python train.py --num_key_value_heads=9 --vocab_size=32768 --rope_fraction=1.0 --init="orth" --optimizer="muon_variant" --beta1=0.9 --warmup_steps=200 --batch_tokens=262144
MLP neurons of a small language model. Each row is named by its layer, matrix (down: output weights) and neuron, and shows model dimensions 208-303. Each number is 500 + 25 x the weight over its row's rms, rounded and kept within 0 to 999. Numbers have three digits each. A neuron's up and down rows have the sign that makes its largest values positive.
Before each neuron's rows, "raises" lists the tokens whose logits its output raises most directly, leaving later layers aside.

raises: "ly", "ly,", "ly.", "ow,", "bl"
L5.down459:546496497538479508556518524476497505504481484535486526494487517478498439463507494533496484522529534508523511529528539485474539480455434480538516445520491466516497543477491523498488488504473535490460499550527458535507481485484505504491527513518504449538473504515496480495491512487500480517

raises: "ially", "ies:", "age", "ied", "ies."
L5.down219:477503519482472510499499531532474520499486488516512484492503547450482481497500514469480474501522526466510485499522477481514491480497485460490462512517521532466540595524554498534488518498521505484482508498493504575496534506507497506535530511517523513532528531479459487512508495475512533528

raises: "irl", "istan", "irk", "da", "de"
L5.down236:481475495514528506488493486515511500489513521498524497457494471489464471448480528427468470492533507522496507525527521470486541485513515522521491508523481485482493522499450504502489505488448478472493520554516503462496501488538553504473488501502481545497479496508487522543529534515519495482

raises: "le.", "le,", "ity.", "ity,", "own"
L5.down1749:509521542477514486493511489515510536516524547497535491540516506493526526484508486536498491509468502507464544472495473502491497539554487525516513493555504520494512501482507509511515476502469453507466494488502489516498539505514515464510553557502514518509529504491439500492452515468523520486

raises: "ing.\"", "ing:", "ives", "ing.", "ion"
L5.down1405:459478524510516551534483507479510482480462518469548496501491477467519521548498512512463489466496497476495470493522511499515527431528489508497478480493500507473511493531556541538488493512515493486556516523520451493489498523449527484526459487507481482474457500540515537513499514476521465488

raises: " down,", "down", " down", "unct", " defeat"
L5.down248:504522483490534448523524484501511470486457529517517495488520542481493485521504516501524513500490488528486512489489469501511496503498500511507442487482565503506488540509559462508487463484469529528506475562470506540483535494460510506468498496545549513487503497492482509504468446479483551552

raises: "ful", "anc", "o", "u", "ance,"
L5.down692:476497503537541478480490495511495498500457479507501457512503511507475539489509511516468489502528518492531494511489552475527523541514502530526521513502549463498466487462514455537482484499526487512517481542508486489503472495544480475500468488492505500464485470538532540542521514524509532522

raises: "ity.", "ity,", "ity", "ities.", "ities"
L5.down2586:503523513500540494505484553504510469541502538475494499508525467497473441522530488481517525565492486455514533465500509527475507468514472472523479453531493450463471498515494528503539487500460524506510487496480467505522496469448496473494525484529516480479515492495476495487537478543443477515

raises: " itself", "fully", "ive,", "ives", "ions"
L5.down192:516532498569493512524535463507485473512546565506544528518522502515536514478479525506491552506514504519531496510527497470452511512526498469530524507473511511480467461500532531516502475507490495504486494470528485504550484492494508478506450503477499536507478507506538527521518515512483553489

raises: "ed.", "ed,", "ed:", "ing.", "ing,"
L5.down2440:485549524484524487501517498500468473511498486480485526473495545487495494528501529515544499510481498470522510534476494475510489496507507491508478498492527486530533509483492537519517474491524536491491483505516495481520529523476496498518493536504523505515521473500526526496504514485509481470